Part of a small language model's weights: 3932 steps.
MLP neurons of a small language model. Each row is named by its layer, matrix (gate and up: input weights) and neuron, and shows model dimensions 0-127. Each number is 128 + 32 x the weight over its row's rms, rounded and kept within 0 to 255. Numbers have three digits each. A neuron's up and down rows have the sign that makes its largest values positive.
A block is one neuron, or neurons of one layer that tend to fire together. After each block is what it responds to, as a language model described it from the Wikipedia text at the highest values.

L5.gate373:201173121106143112131157148048136071136103169176076143129142161167135134110139166196091140128142122126166187124134085133191154128096157129147113095138134108137149091127103107217159106153148147130098127160122145132114158137131104157141094132112121152158184139196141166132086083104134074137164093141132111146156155151090162139033239141103172137141152127162173146163110098165082159104173
L5.up373:110107158106097126105153140150096132168146164153101144103168137141157153167099181116148140112043155185122085127163153140157131150097137137125113198105109128114129111152111123101092099150078133113155078172072170103152100149149176161224156121165157160126187145143148163085141109158126169117162138093191093089143141195122161116126099162138163167079079084118113117175172179127145108160148
L5.gate471:151107113178082071071089136160173134137104146100099116106167158109164164053111091100108157130162112082116163130137155107096116141141054144156096149137129062100140102091119168065124124129139064140083136113162083161132183088205063094088128120125104113114092119135078099151104133090124137119040125100137075112105139154170113107110126092042146140181136114170123110130091159117142152116180
L5.up471:126135037151142103135150160133193171139145135164134113110141120131117102092214123139147078101173053129096132100153149175123184099096103111140111081095104101171117094092148155098099167110141131142110134190121174082147174160078159187105135098075099108148093140175100133144115170108142125142115135128147066116092167126107097114130124124090138133148204104141146138103110077162199126082106
L5.gate719:106088149170103145238117169109150112152116113145128194129121152166109080114174104125139078097174102129144151122118136141087108062115179109132110151144124159128128137120164092169164099165111135200086162099154105129145078143120132155131134147200180119196092108122141130106075142176157171164147148123135175148102107090122132075134185145088142144115102174134129157108108146092127134103140
L5.up719:211099103106126123091107106120113147163106091154179096161126118065165208160109134087112111150112163121207160129139090188137157131120125150127143182119119136087141108161054134097126121181141145128118055162139142113168119119141121138150140085137165120152145141093163124087125128091108077146099155126163128096155114101126162106156199168113120164112142164106139165154132063138129160114146
L5.gate984:137115115067086083126096106142167106148144185188177118110114132088149120173136132121148078159191137141146149153131124110168117108153088116087127093128122073122120154123242087138131148120144152136100170109129107113085091109135111126134196081104100155087112165119099117150153140133110100081087188128130084131090113205141139156150150141151186127150132117088113091088182120143104099105106
L5.up984:170078131149074076116119128161143217124110126183165089122130167125135138110152128139146126114118123126192121130129147102176169126169141063106110103159078095152161122109149095156115052140164116105137133088186073085097129149090102149159145151124138130132106165148110104140142174117125093079073131138067141131123093162178117143113166133090144118153169065111085071152166130119064123145130
Responds to: Prepositions, mostly on/On, plus under, off, with and colons after Released, that open a date or place phrase, e.g. On October 17, on wood, under the tongue.

L6.gate111:155145162168178136184101190088145111089122186107197159094110157130143091093122126079159079153231160112160100168078135137129194159083151074103115100182112162156106184074096091112128153099106093133170134096131120145180116136150132160152129128174090107148137085159099137098129098079126103148150112109061128155119138133157148128078093093145100138091139129155093075153115093166126138178130
L6.up111:123160133132149175104123147081126180064131201150118121132151121123104149122198155107110098106167109112143098150165129089109129122078125140167122103125106168134110157103161174151162154110092105104123103116142095107090132143080155164105136100108079136145150115145163072110142111138145074096087101104073124152212154060169113078171113114135107149112139101178170097124071066059185114179139
L6.gate116:111134070090114168151083167127149142083150093132086160065089179108101149150130090127159095102196157123095091086123125171145146125094146151109125126146148152130160159119166109111125165169035067134192126085145098182088159100165167091149143075074100084187191079133160103073131161155148079129096069155129110122130125094183172170106133105140129115125135124153117109059086130100088143161155
L6.up116:141164153152081160141149164133144093145147130128147179088134155121086110149134109123137039149132184113121104101129147118139069156077107125126110147155115158115157162160182135142087164158075136123183137132172127149223139099158135128111119118097132149179131135089161088127153111153148077141137113157083134106168118099143141138127130142152149121141188055168118122071109150098152104160099
L6.gate211:147113098168145163137065137065130128146121128165160126149197154143119177125090139173086082157156136165138113153128184157123095109080197135129134126150134176131103165077119095130097107114154122150202138129082136137134115120139146154186113071077107114104116131117118107083159085165107114127157118099111171115163168104145131144116114153105165077082209127111139142094101127183104129108148
L6.up211:151161086124132137141092141113142078161153152132093135116148133131116137080160202091138106159169152079150171108178158106117139091160116206157127161127100184113104172150144157068118185070088082115157172142133115112137110095129112134110108078110141103076066116121079120077118122110138092147156045121080217111147111109128114165118165118135182111126155100105092102096090113140131162160173
L6.gate243:143129117173165122147100105090129166153119181171177092067092162107089222066105121158139093113215116175132173166146170134171159116111143117102122180123077089141054096121108089150087193136116150126166119162063141117100073148124103159134141104121111134105172140141118124193110146142108136101098123134044173123140109128156150135156128119173130120156092125086115152103133131148145097137164
L6.up243:087101125127097077094131124111100127168130097137155101090114126157085135177135130095149079117097124134134068099158143192094180136136171150088087104071172164062123167107129159138150146148151092052066161113107105093140088121128134090128119123183188201188155165065132169128107086141128131101104113151174140113100113123114114142119118121179081099191121137115094107150157156152112134103111
L6.gate281:102094159119160100088161127175077104187102140108154125159081122121098163146128181099199110068154085128125078184148098185125094156164171151088150133152120185192166126169084194130148190122121137100111070099129078078134120096103109082105102091175152167106184071176139112130149091104184109084174123101136088115090175126117128062130094167093050153200099134115131119101124112147219132124115
L6.up281:100150165102128164168113087116086089110084092104080162136075121139156088144070184145172098144156127087125086141139123100121156156112112115089113112064167094114147192094154143117191074147096117136135101092129048152166085085133128122178117107145125160112136137185174107123111154081173135148128126062121175105148152098186113186133121127140096134066163103111129124130103114130112110167158
L6.gate401:192198149124074121121102173128176106120152133184185092094108144102164104109175151126164109114174121118154185115101124134143115162152141127082213120138155169102119073147137124098189153089144113127122161092109116123148110105094166124106149112134161125135079117177074158116098114141100097122088118132144140135118117075129149130104111109150109113161132173077108157120150116116142131120149
L6.up401:095156103109144191170098173155131127162145166119167114104126097198120129164180141061096144132077136132150137142166146153159146175149146143096104089128115142148099107156089111090175199114123103138213136121128165156112111120110150151188162088119148126049139132144098136110127100158126158151112065126134102179076149180171119137136144201179113172072098060109136106125184098152146123130126
L6.gate709:166071125130141146108129168111112101145147110140139085122054213105154135174114077098140183138146122192122185121110144169091144161101139087147175071123159179096134127080147071096094082109162107141132140095087126113122144113111149122116127095144127120128090129098091126125152133107177159062123142071145109140139066070165186145094080098063118145145093084107146100098111152184159184130093
L6.up709:137132140152124127130117151142109107102135164149080143109075146082119167163150143152083056116115130137053190120155113114136131072154130145055147094113167113178123113104122131122152148151070085154094098146112151101076156190135114098188087162129104102094101190120118138125161118069061130086122135134093093171153134133150123160138124129134144115103084183125113139145144125118109138143145
L6.gate755:111111122109165137070097147084114067099148160108157138134167111095129145112183182127120120103173147112078070135181132150123159089099163144116110102094181182070131143125163149129060143083129125170112127092104110131153119135119078094159112102108245143147144119154098058133121151138159132148099136115117172095135100108137191159183108091102111137148132104111064132202164125187167128082116
L6.up755:165137140154151138115090131043149144120134158139138094104140137193102172127126156123103124101126114106098137136123160183087147138125130126165093112128084146055163165053181153128124130070194108144149189070110110166173086165098145097117111140198121161120134127178117166123129060177143142148136107068115123141097114107184130163114111131111048112134167102102057156139141108169120104129147
Responds to: Adjectives placed before a noun, usually after an article or possessive, such as structural deficit, artistic standards, geographical name.

L7.gate394:137114127106106204128181132165188114175134166124097113092150114101154097096214132126153155110152118162092127122103106143162147094158106072084110125146121091126104153150116125081162106091135129137149098150150131165118111141146110160052170124158077106072133137100137087126143169145129096182132155139113118111117124182142088104130145101162169110155174141148088103127177160110151096102111
L7.up394:133149112148160128117067126145123094120072158103089115112073155153121095110118135160132091118129093158161095087097139152125164104137126094105105122124164068117150148105116160086105126085111127126109134099176125162060123125164149154121130092097124141141118035131175092060066201105155146121112164151129087096124143132124045093097127074192145151153195118162100056143133186168204095102138
L7.gate575:077199131203155078101028136182174128146109108126093190077111182086061110111164063093152103133127138106107149136119116132117158086150092180153184129144088101192120115137122143095191132143173095129163123099132143179144137058115108118119126123106138103166169136161093131133106142201113152145084163105121127085077152144139095133140177167123098134121167151155120071147111092154113115153122
L7.up575:145136123129118132112121124140137132151133113131102179149113206119128125140140059079159118107131105106209140072153094084126135112148130123106122144147090112137130116164188116116144053112122095180128091120146110145095135140129146086129130078133127128149183140134065167110112152128101150149093139108115171183054139091164111104132176073132188109140143136082126068138119141188136124116187
Responds to: Prepositions like in, on and from, or day numbers, placed just before a month or year in narrative dates, e.g. in March 2011, on September 7, born 10 March.

L5.gate345:138131158153174134143125156086129098111116128157117123161124161141119113196097084085124133144192105152121105154149107167120142134103142112126137115138151118115158137131186151145150147104110109115150162099125119145138143141188107098165148110046138124153094089096166087123103137145062074156119150124132185101136139130101092126136098193116190113147108123144100180103146143116145086114177
L5.up345:131176148131146132163143172161110126107186136138126156105092145110104128189099127144153129160160132138048161136151097159125163107159128134142153075130072126167192090142124149158146128153079117097118182142157122142117145157085113098170121116156142150103059143133111091117141109136112098139075112147114179094139116089100124106154146149153186147129111130099163109104089118115119115141116
L5.gate439:112170156143144106092182142092129152110109106134145116105102079090119097130141171123116183078140100173088083099132122123140147142131096104128149159122185126085084145188117138156128153153117081106148090052125143140103133124060127124152155085161181140177110146163132144115147092148130121140090104110100123086122106146136161168133125090123152156205107142139064166115164127111144055117152
L5.up439:130106117063188175121143184118090141135102102173084109065077077129164152094117151064129164163129180190126139132192195136121121132137070110156093083106156134092150087098129178104184087155124079089148089083195100106147144097150189134118169167114232155113160123101115102109191082178203090119113136111138116128138165135032167175145159196198136117170088123093112152136147169131136110116197
L5.gate601:133133113143132165071107189109092118172134162128119179136127090087139122105118166106130087184148113123113108118046117190124095187118134139173095141166114135107066119131150124114120140203092081084130098098116079170163140110123168170136122097089124127120099145062209171136123124177081088084101129154108062109088150091095122117157138189120150153158067166135063162152127098047097123132148
L5.up601:206137146089142123132130112075110117073080086138105142048181136107077121105092124118097108080104091114152183119136171135100156088136149105160134093157123137130115095157093088041124181126101157067170165105080117140083121104076074164117151088112201095129089113117088086095152084120161131133112145120124140151089157159116120147155160102141114142152110107124080119124138202128108120112149
L5.gate930:172163141137121187101098108090149143137128126122136165078114161082161106144044133088171107095166105121098124109118094123156150177125178107083129099148145178135086095105136148094153142085108093119074128080137134077096127057144128034168148128113090141171127113176095155138153136110109165144121150132118175146090133133128199168092096128136118170112152080102131108161110114107085141121108
L5.up930:142109148122161159081128117125139119115116134179092100134109132129195185117099135162148091130125131126136058219175155072119119104170194184156155126087149103117110114098139132120207115115111063156160110137129127106114112117160095115139112096139143106101129129084152132169172115138085138144128111117092158178156113088049186179134176112180102178164121127146188130149106094099054129100161
Responds to: Descriptive adjectives (or their final word piece) in attributive or predicate position, often evaluative in reviews, such as sweet, remarkable, poignant, simple.

L7.gate33:151144122087152062151181132105129123158157124176149087110043096131138134122112158114076104092130183235133144184155068155071186092159131162127197117096132102125161106133178143145074139183093045092161127123178142158056171130197128129167162165146199181119117125171137105189137107129138110088172162142119153146100135134110155138135140141154137152113147066158137090200218177144104122124183
L7.up33:201112125121123191094160134106064140113157147139081101118095117123131155155147154122086097084135156143160138125171137118142191122109103117137098138119174156101154073119103139166071120114129113122175114100135126197088168114147113197100107075121099164047129092145155107062202160153153152093154211129107229144138107119090108169124124147120151113096145184161093130125139153123126120176152
L7.gate255:166207125150111129099141119086111168104130131120125139000126078126132189133158157164140094105134140188124109164124134127089116108109103064134127147154155182149041153107106089178094178147120146091150151136092117073122063102093141131100084097175170123138162177168179147181076088144099090101074138158090141116144099152099117155134109119136197094137073107134071126179150144105111102094138
L7.up255:108106104162135122161161153115148160174151131162160139065112122079124146140110137108063155111182079111150140151129116124156171140134132143103127119105098190120083153108108138115159119147092118080169100084141178127091096166147086138179142113121160153129128083148127134088130060196127080116156112168108164109136139107116108191075115178106109166168113060139137118065161088211131139085102
Responds to: Fires on adjectives, or their final piece, placed before a noun, especially after "a"/"an", often in praise or review quotes: absorbing, beautiful, engaging, quiet.

L6.gate193:145138111121127130141063130194180161150129107091094138145129106124101099097156170141146168102090145154129072122153071097105075151198120131095097080089102117119142102067145097130113090079117136176153163156148080088152110131154082164112101109100099128079143105183056128158112135150147154091118182113158126145136164157142089091150101166137130153135106124109127155149173114090071113104126
L6.up193:103080137161096092135134133119177169160076135113148144080171073120135106153204145109128164134135098095120103133074092092103132111124058085119091077139095068176093135070143062187157047166113177116109168125094091135137060116113113157142071135113096158127089152152138146038125168162135146151107133135114105150108151109151101061221157111135152100115156122079155154112118147120099111066146
L6.gate255:096092131162155087122122122152138091106128146115188156096141147128107157149155106166132097114089132089111101131111103138125065143165104108140051192142102094163127130152064136139131101145095091137130143174177163194092080110130138095103183155127114113058103156186126113105175130082079121104124201150139132094141133124136138135147163191177099119126175137082150180149105118133079164142097
L6.up255:116159149121116063091144051125100126210104094194171164104105173150111141164163166141108119144119096157159072155167120125111135163155144109115139120149119116185114100184119133186087169142174090074107151156119137127110151183098134148146122175094097149111050141139134170186199152107112120148149177148182131125106097124138139085113160141183105143144162130099140145152096121177135129123140
L6.gate346:146106139159117127096134091142123119161127139117071129120184051117076131185120142142123164122186093140137099117123130160164145100105099129153152098092096111142161155120026098138122080132090154140153195132126144068116109052100115113150104115144158171095158118132131073121153085118125113144142164119145128104158144161121196103088170121066116117157147076099148154106123089105180070213085
L6.up346:153135121124087162153121007143167061092159173093108096134175089077126080200117084122079164135114128118084088156169171180157181062150115132124145098154093092134144103150080113131147132086110190174097171146096115114078117141115072097094132127107138150088139153172096136124078079145122136149135104134095164126180146180161173111099163165101086123151100112101162202133097136125152133114137
L6.gate513:162105093147086145129114092181130152111156112102160105154123115137168145090144152129162145160158146148108139145087149152099073057157108078112092115069094102167106163145152112167152115080130127117132150137118118133090146144056109104084138072123175102111063174143179063138107111122095097129147128151088121127111077118171115197109118112123180136098181085132092147147187095149060087103157
L6.up513:148161155080169136164091171172203140136108126106107117113084103131125102113152126108123100135140157122134117109158131135109096144204085102154131138099086130156127127106209104131165104164138100160140139111149104119159141054157117102085092122113125180062085140137105097153149100138094132055111105148124128087078152138114095149061136139129156126169160139129189101143139060196133145144145
L6.gate581:135079175135088137138129132112187123157123077167165171101089159084079132130171119080157147153151092184170120153158130175113120106202114156150114144150082101129083143162199126107090107108126107123151141149123218118111162125146009061136106068152150112122064115127130101145089110111161095100125071158153165102123148105155084171189176111125140084115149115080116108116102187140175101139168
L6.up581:147147155111116134135108141109229144140093092157117158101085148098140158139183167110112123139158053158114070163130120167055083146144100148146109160110087118074136151175179150112094074088117136122117154096145184143152140131138074044140146115171191157123062102147074127127131100089136137131137077152145147112111125102137061140188178146158154128085125128109095127141128163098131120100117
L6.gate599:095156068165104147131105152123127132123174171153070113111134154163175063110172151144130103148123117174143143179163053196139121156188096115142114166166145065172164157135085098126140093152178115156092159104089059163094110116167127169127128117134139112191137134149148158164163113132137162096117157123104090127119130117118113193129163077129122125164091093166084114099204137134087161122176
L6.up599:111169109128193103147150125103255084105171093110118107121158132127167097106158071096149117130094144127083163174129173153087070189095112089084121150122129085149142101071136170217122130167065067153114179145118092119132108119115139154127126151085110072160124148096122125133093073130198194137121168170163124146162134163185114138091150118052147158135100111143137151105148089120110143088152
L6.gate961:111162095108151094088115188100184104109089178118143101145100151155156107144165127121113167107197134113061111086108122115125136085146125141142093126158056134071178153136108164117155122108075146158138085183132105152098138113085081070165114159064102091129082115174153071134141170097186132182086121155160104115123111128142065089100098128156195149115150146083139139126148148145113128135134
L6.up961:174051094100171093115154194141170160164109154107082153081155137137090111042188144133137119118146138144156170054091106127117128142148122119117109173131026085137137122076105080135148127091097086133108103159183164133126203137086086118125112127142114135095137094106060156152070113152119166137153073183134099186124156134115141104124075152136138159097058124122148095124135055167112171144138
L6.gate999:157152114087104093175109135085099141108157083112153125089156200148109149085116134119163141116139103159123161128159166085114165137130098086048119151133110121098101086129150089147177157124099181100114110167182115097146129103125116179122089112183150085099124187137163090154114100124075157137170155084136173163131132069091161122175149173151141116077178161062093112134140164055099143128158
L6.up999:078158102173186019108134139117164144181145138078121111166154145068105110125121056094130164101120140107182176133109114142118117059142096152107109100160079053176175127063086167151106123104112116118135083133162163195127124118132137091129079087177083149122147111073165116164114042118136121134089100083154111144109138137147122122144169081121094138163161089149136110081165112156112075157042
Responds to: The preposition "on" (or On) right before a date, plus day numbers starting dates in text and tables, such as "on 25 October", "| 16 November".